Part of a small language model's weights: 73M parameters, 8095 steps.
MLP neurons of a small language model. Each row is named by its layer, matrix (gate and up: input weights) and neuron, and shows model dimensions 16-207. Each number is 500 + 50 x the weight over its row's rms, rounded and kept within 0 to 999. Numbers have three digits each. A neuron's up and down rows have the sign that makes its largest values positive.
After each neuron's rows is what it responds to, as a language model described it from the Wikipedia text at the highest values.

L2.gate76:516472528549525421524428418471413506575515463587590556492479566547520450521511518617524564461496555511499575538622541533308497582611505440457432550485477474571491483466529500419489549563412399534521590470529478423505506505489434479552549466499542470572501577457530469445487513498519523518487575493511503508428518412500465470530609472529444478543514556503446503441534543394532433493410538515497457426555407494448505515482505527615437481495491491615475520560414414533562480499526394483396562507603604557379449592543447540443532536486480537480457400434521521434608508529567398597
L2.up76:560463403509481534572448520439485519532491465528484424487568426505534507517512438488479558505444461486494548533532472418551501459385546492543507526502511499567548530612587454494501530544597524519479563448564579496483481532492494456402474479445500600395542491520521461488522527420498508477490457414481539562527442541585495543383503486504470497553473450525539496467534550551451438453552439576475543478530482423543557442462511479448602420486462568463504514515400445457538412511493553543469457468487466465438396486480493545551589410465486455541606477457557432582494507503504524451
Description: Final head nouns of noun phrases naming institutions or groups of people, e.g. University, Society, Council, College, Foundation, and plural people-word endings such as ancestors, editors, boys.

L2.gate7:443519480484415481459435417568525577514422437436535553467585499514512568451574476548491506499461493459391412508507477488404517543534597547543553526533463594519445462463445522497555533568555556509618569447555579493512585480531459548483567450494562572513509441480432495519534514448533460545523525446505582533520623399399615490522489497566503540466531508438519489500503434501469543560496528506539477525485508562422403486472473499519439524496520528545509425503581492439535577481547381581536474482535481545450504503540538581481505527443649451572494506404464450396373405521461379544
L2.up7:512502412517504425373467470517532485580481585590578536516488470553533527493470478433436501497521519570479517601596486404462510570560463527492462595479487519444471520428512466535496493424600421428470453530475445524465495488467453477457603438559535461551437560528444505475432494549554504446521467524545492451537481483486488511516473461494535512512491507488510504430542457525484465469577459469547534480484567498528525460464453579560472496530543440481415476619518491491419533532429534445535492435494521498433492614539503451418558559451498509521451462604601465444567523550465513435
Description: Main verb right after a subject in biographical or career narratives, stating role, status or outcome: remained, became, won, served, held, as; also "Running" in film credits.

L4.gate571:465450459437431491442488597504512474457555585471451464506604594488556581426531538484449544542511455470452533418493418391483457465472576505535538487449530469553523482519540485437519472424426553526482566510433562505567533461502414457504454508419534438535490480472402505411514550469517463417439435494505456569574519498487455563504480603469534526438489595453498483489479519559459483539548455506552636468510542510475500519390427514527457455460521465544473468437545573475575526460454599483589534466524559500429467489497539414461497424433450395565522535455560583512525483479526469486
L4.up571:621404481483447460543470441549455549440445505508447538570577543464484584474543555494422502445556460495388579518479500513556476534519529553601459463439417543596462583501504523485495515498457444501548586460393440484592537480524424463504508524474503417481462399496620505426465508629574556535503425539472548458519430452519482512449523554502494492326471558461516525467458552596502514453469565419523642498565463495445502551471514543517564462506601504460531525499511496554526506473567512464487465480542583488535488468546421445551505410528524524544503481559425529556508590568509491495
Description: Words in biographies just before a named employer, school or field, e.g. "degree from", "Professor of", "executive director", "Propaganda Department".

L2.gate562:465509601530532491487501554519561542588517456509439546431362530417523487511529516485445543498493520481515440550530519506402585552477576610492521531458462479491514554502404529559552485579440521505532555489520626546477519554481603454549478527495492497568459564506437464471520421489497492561506531559485457453518513535520505490450483451461509436414411504398529505486434535559514519514444491428506490457505386565447505507552475560479513532488455509523531513448502556518482508513468465443588514529537465507499513532516477590446646554429499558548533460514582495499463541523543523565
L2.up562:537442526681385452537534427519466407558564488508481444498585430455506534486484462510488490396500424466556500584483489450545491493510512574450463555558553579557506520412563522518506482442419510503545469515410441478425441524511490578457531520439447341450479431599533494527421562414569566498521509430524503510469521514522552407501480513530465531512517522483477581481477596557361383488468498562439485509491452588524441514420524443624515496416502560581524497565390499526472513498528618444507467460456400481472528539559498466504424472518491509495482495520451528425451551487511466441
Description: Single digit tokens inside multi-digit numbers or after decimal points, mostly 5, 6 or 7, in statistics and tables (43.5, 235, 1262).

L2.gate1021:526479556479513480474538521487454511510605551533500544519537469568526516417515480488432525505518478405535365557487588580477569424501426447469512538494408446487462509508495435467518527573502522525515596506456437526505522537518397511453519342513505447610431479468431527495491591623467406428473387393482525571431532492502448510578483544482568518426483507422520426456600559575528452509493429524474517486487417491524542467493525467498493547568553570538593398543505580600413479514483566523514492468576362565466433535490544534540561510548546515545498507385488503557514448606516473537
L2.up1021:495476521420499533521539500438552520468520504539433567505504459502632513449500514574592542535522526462503513565502550390407512492575407438434507509476536572521513561554624449447514501532447470504461447532513403533444447479461503432552427490547503470542535549564516509349524451544600516515537557590459544484531513582611430496572498377521501535438408426369537535545524602496583559468498502499536487472470387425462514500431498552513552477479479490533513544455511462543473473523464534556453497466497451483465450438490462411463562613407350533488527419559546547606545507483540483528
Description: Space before a year after day and month, plus table separators and sports-career words like contract, lineup, finished, mostly in sports results.

L4.gate142:474573475512423453464525487472437416434439518451534495538552501542571496519509497454458563502492509518427504498476440473523560396503445441504515477528358496632521520457532494488455519569538523472543521422445509559494430490610616489421538527498359509477482498451374567598460531502567475478542534492512489554452494561512522527432518524540487421495434489409448432475474475402518572421433541459530476466452430513446437489536531460479501572410536488547522537513536598533479386395529439513568568538427423470506494439432482416513560558581498526492504496458364456462510518435506590500
L4.up142:528555523491462491480467488409433497491522570492560514624529494480514554453576545463548423575500526557421462497491464430506493479521476531503591446454372563548466513483496469503492483502479475602433512452459415498529519536361458439457536541575371521556424506490489527554483534456516465547518526515459548467512603508424502513500470564485575505445451587488608459632569479425494455476452528504474424429457541474534483611478526588448551467450443541610414524444530489557470368541480507460540536552470521512458517410558537444474542481503441488477554561492566452456469513446576480454
Description: Mainly the space token before a four-digit year in full dates (e.g. "6 March 2025", "August 22, 2011"), also "==" section headings and word-initial "b" pieces (bans, bugs).

L3.gate155:424557418485495542527498486546625537578470455479505490545518411473352430556512491489605458479564486474521466458551498428428493493517459488448487479529529567525575449512477469384462536435377415500440424524553507516472592535530435577490537554547511489562443521474464474497476510481536511487467468512450513470416468504492585416541404388436495486504583459555509468507570572557507462412432469503441614520430534431499524522544540470509450526475458520502453526459534482574479488552487573532482569514470481505385519485664444594449446483591512487555536349471426427479569497482468473506
L3.up155:455443477504541501510501546515469490513463599416519475505579472539573511599570472556463486520466576427507523538498392459399531467504464459489539525519522514542518521534508465466404493509497513534513529495561561511410525467541422501583449315489445465517555495508430424472456590451429469499492493327385526426473476519457473495526505498514472514517584533524548445502510496524437478533541493451447539427508471461408513447551491497543433498503536540433445415491498534474421509578496531525599525526422536443419464443579476471516455495489529436482486598499413472633530532570465536607
Description: Mainly the period in "No." before a chart or rank number (reached No. 4 on Billboard); weaker on digits and colons in infobox fields.

L3.gate1160:509459494451439548492524535527459498455522495516423511562576467404450496519502471519473525523518522408481531514579465439502544523507452510444591524384521590468486468547558570445436436513413543473576536479509489549532491469535525618435517531506518512509426435523448519436409571417508430505515457483468501462429507622523414507460491635489508397576451490461568441580421548463543551461465508534505504487483532597457572470457578572483470502538481512497544555488479513472516533456490549419574474497521529467455496514617473481501452533464457445426501449453445457539505612452624562495
L3.up1160:531430497617397515522525498532449408524560439488511462498457469460554538534664406455515414476506499492530435497429529525530511448445522580503515490429360521511548551484476488458460487538426482624473582511522438556547564483568454510481599634502561515467514528437501541461487541495572459589455519413514481469498492500568572538434524490492466460444527542532492456471428528486521480452436532474455494486412448499493402506510537552522531501432438594586392470474522507470519542545449458491408494443459454486509548432508469421574499453532519518549410576490454599575575531564458554488
Description: Final pieces that finish a split word or year, such as 201→3, investig→ations, Dres→den, plus reporting verbs like released, told and table headers like Notes.

L2.gate988:567469489507505495498465423413523475481473526468397484468429535502449489457481484534482413515461451509479487544596562529567503544617587495480538504460520509517479482481393532542569497495476457485459479465523493448494451458531502542541429472518532457528416566522500465503417484497533454446480524553480495539486483552450495529483563522429451571478484450391463418521522385473477457530539459489375519507503553412549453590488463481540478490523499513578461475552458509465520476465599501531531521528547543477490516551562529513525490545431559580499456532542579406416485504463438525641
L2.up988:553502523491490496475490492589447619453553509419511565533575493570474534531468555433554520432530478480528467578385450482493483477471514515474436525550443564501508497559493545439516509527500491452567502474501520475529514555449517497510508568438530508543507491557531566380504536440549551498560467545561515496502560470438504496516551507473540531592550465611509508551496595474484432480603559350480553468516543585526507501457560465505557493505553486468600549500431548489487473440417458460448448445511461511544504427459468441505461448467472447472476368530471550546578508552538460404
Description: Time and sequence adverbs placed after a subject or auxiliary and before the main verb in narratives, such as soon, then, eventually, later, also, still, and turn in "in turn".

L4.gate1226:538525417497473443431403494508484440515474420469425414519475565564555397460574542536426408507501496450497451490524476528503560501595473488604458471483494562564551479422523506468515421541443520494484488459589628501433529455489487621489593422465553518502447520561407435478577570505530496472462440474516454389481514520490557399483525516541405465467477468521565465484509541504545515529564594407563500413436473473510409551500532494491496568558596480517416534574451438568535494488479492550588502552485439533508494502598494514461487596497431520530431434521558609534499506505546508521
L4.up1226:501547573522441499460452604446407495513554499361491544593516466482431520525552470446507502478510376406518429401476485537487511462411526445521497448585508521463456508493386535463512417470358566558482427507460584591581486514376555589440526565529578470473566461484501444518493542498536581542486489529458427512487378544487590464495427564438421554489490519515493461572517501504457433503470494585485496521537566580562487464411570599612581477473439568472584516595514589461548534509495499507426456436497608541527437421526553468443447462455504521520534503530442533482449544571567468439
Description: Non-initial digits inside multi-digit numbers in tables, dates and stats (7'6'.3%, 5'8'7, 198'6'), plus some word pieces (disapp-oint) and opening quotes.

L4.gate1155:439511501393510498558484580437531511410467566516440371512421459536464510471488430419517529545446472550522516551473469588599462518515488478496527490456563462457498529560486508550488427473528450457565548485536534475458524452483549581613441487586453495478561477488480497492486466513493592481479431412515518470505513431510448481430455554412455431450557533563512451605469554460572429526547473437498499509571486634514560513534491371485494576430524518466424559616414540438477567539489528400493447481489488429465512400577558528441541495439520477458590583469490386484438542550558445509
L4.up1155:411465524540517535440438448506489493530501470544551418559519502502451551477565513538470565539528477456458449428526639443492471561530531517534401510465540550469549560575540457545480480458473542543592493436527432513425471562562478469584410570464601509528524481517419607499511535535570475513538485527512467403498481469403545565507423476497566492457533499452416560495443444483530507545418507612534596460498491560482478530569576452529440510477481545470451473451502428456401472502392612422499580550423451473502535486464439492474551448592555518562476486472512564513550531533464452489
Description: Period after the abbreviation "No" (No. 13, Reference no.:), colons and table pipes ending fields or cells, plus scattered mid-word pieces (sh-ar-ply, anal-og).

L3.gate1104:490582460522493548476512590508418504574426447461489526485482418460435496489442522365442593421495467536466467423534550587544455493409562405460554549526483495512495485535397603504504481596429592570523445549414528609491490447523607519564503520400436535534516561520572492508491460541482554477532416515472447416494460531420454543417501502569462441465405387527465501572517516447485510561497491555533532511535497512470498512578554556471551438502525517499565509530444564446460479470534481472510530540482496507530482543471530554436448495619491441579505530587555536509451454484562515401
L3.up1104:566494493473392526501438449559563574572468412399513549524428394489437555537573573577569612464515453538639406442493467475498438594558495502556475506436662556498486569503462459525498457468486439507526460453552501539476540514472436493541486464484597571494482534533465600498457442548461410374439476550463493548458504476474532493412555515529535515478494537555570453447457492528475580478540453517488504497451522552587496506491513597471497457546442559491544476533442422475449479485404446502520440522577469469499535538471473458453415559632487472451522403554488521466494478578448465500
Description: Later digits inside multi-digit numbers, often just after a decimal point or comma, in census figures, election tables and measurements (2.2→4, 1,00→8, 25.→8), plus some table pipes and bullets.

L3.gate177:460432463551568533519490525441450540476475414501499478533479518525465504502512465453491554495567473452588431472509456514479500549539440492525519560518528449527486567592436524468335500476462488537522506462527544494513429531524473520510524489463493513398438508452491463509548429491490507550482505491512473496405456411460544484522519601472462548427485427440449564517368534503502491554540432491546569462563410450461500570454575453525496570503512515519456426521559489450471509525433442430476475386477516409480383521600502563515471507387504580502537479528593487496502499563522477502
L3.up177:478459503529651478536479509501505476581610473511546490520497535406633466578536496457485471497527494542542568522525543493428525528562455482515573576440555519438481514476620409454445568489499520544567528429505501469538423539439483490529532409540489458557590466406536387521567553559471616473505501406523494513539529472479553483463469436501421549436499420498510421473522540512501454530484431390602466542482413458430588411495514532526509571528491476453495541518448458493513467508568560488470433534517537508490405484599489524548506454425482520483561516447546518629575498568484445466
Description: Final token or word-piece that completes a noun phrase, often a name or a head noun after "the", usually followed by a comma or period, such as Ron-ettes, Khan-ate, the movie, the police station.

L3.gate892:546466440561480456499513406505539470482450504491463530540488421505518477502515500463460520494535491516519488451494543543532519497488508543492491607577395471543500561407541551499511513488500556521534565558511397428487499541543436566442488505395401483415527487540609462495515495479584511648563476425508480441430518455541507523508499534577472516522483449411423523513550482555529465467501471403515447472471449514521498541473505524560469506557476563563510507545529581532446535504441459501541508481560550407493540468571502434471618419461494507461493470466458469449459514444486501532
L3.up892:481513509413513603498495358511447500511496438497585434525510492553496512469429545508491456493555477551509529496418471494524513464555422442494432568504474568460562504587413502449471489441493517492443545479394546421518472459473527585503414521447520467403604520539474554535541545466534462416524513484586443491477488491565591444529541512436490466524412439533492506446517546406430503443503484497553534429552533488475520507457479512518448459544578573446571505449478568589478575482444482555443551460556447543432432477466527467447460514448447514462475478468511554642592604524494525488
Description: Verbs or verb pieces in biographical career narratives that set up a following preposition or object, like practiced, serves, relocated, remained, moved back; also "of" after nouns like Faculty or course.

L4.gate1403:505446504487543505495491530545512462608547475489532547486530464429405528552528566489415606481499570528502474498570531535487532543528461476541524509436478548520549534412593592504384507562467476450422443487559520612516513556517432500535566491508479516439520520567526402516444544517480499508384565516549597488447503475486442541590569482482439553522509557519474419516406511566506512487464431592560495457612550490505543409538599474466476460487539493514518450519427406502470456542528416502543597563478485582455530648553415540534504511430517503523542533507514430558483553519605463508
L4.up1403:609478518470499447470552486550504561432436428474468504530450459523494564459404569524528566535476537528484518483503462568419519489457474557496507427453521539490444485505516483443433440462516536502538497459465541539534516519508442595460480500501469532499498509493438570588563445493502534532485422514494478524427516482584583500499515541494537533448460450472474476458531532465499437458501429542534540511463502580493573532419418521556497440556437430547463483450500495584470470546474481425503571441506478556480559509526524473491437424455505567540517442490531541465586525469523536420
Description: Plural suffix pieces closing nouns, mostly for people or groups, such as the -s in MPs, -ates in delegates, -ators in commentators, -ians in comedians, also whole plural words like Americans.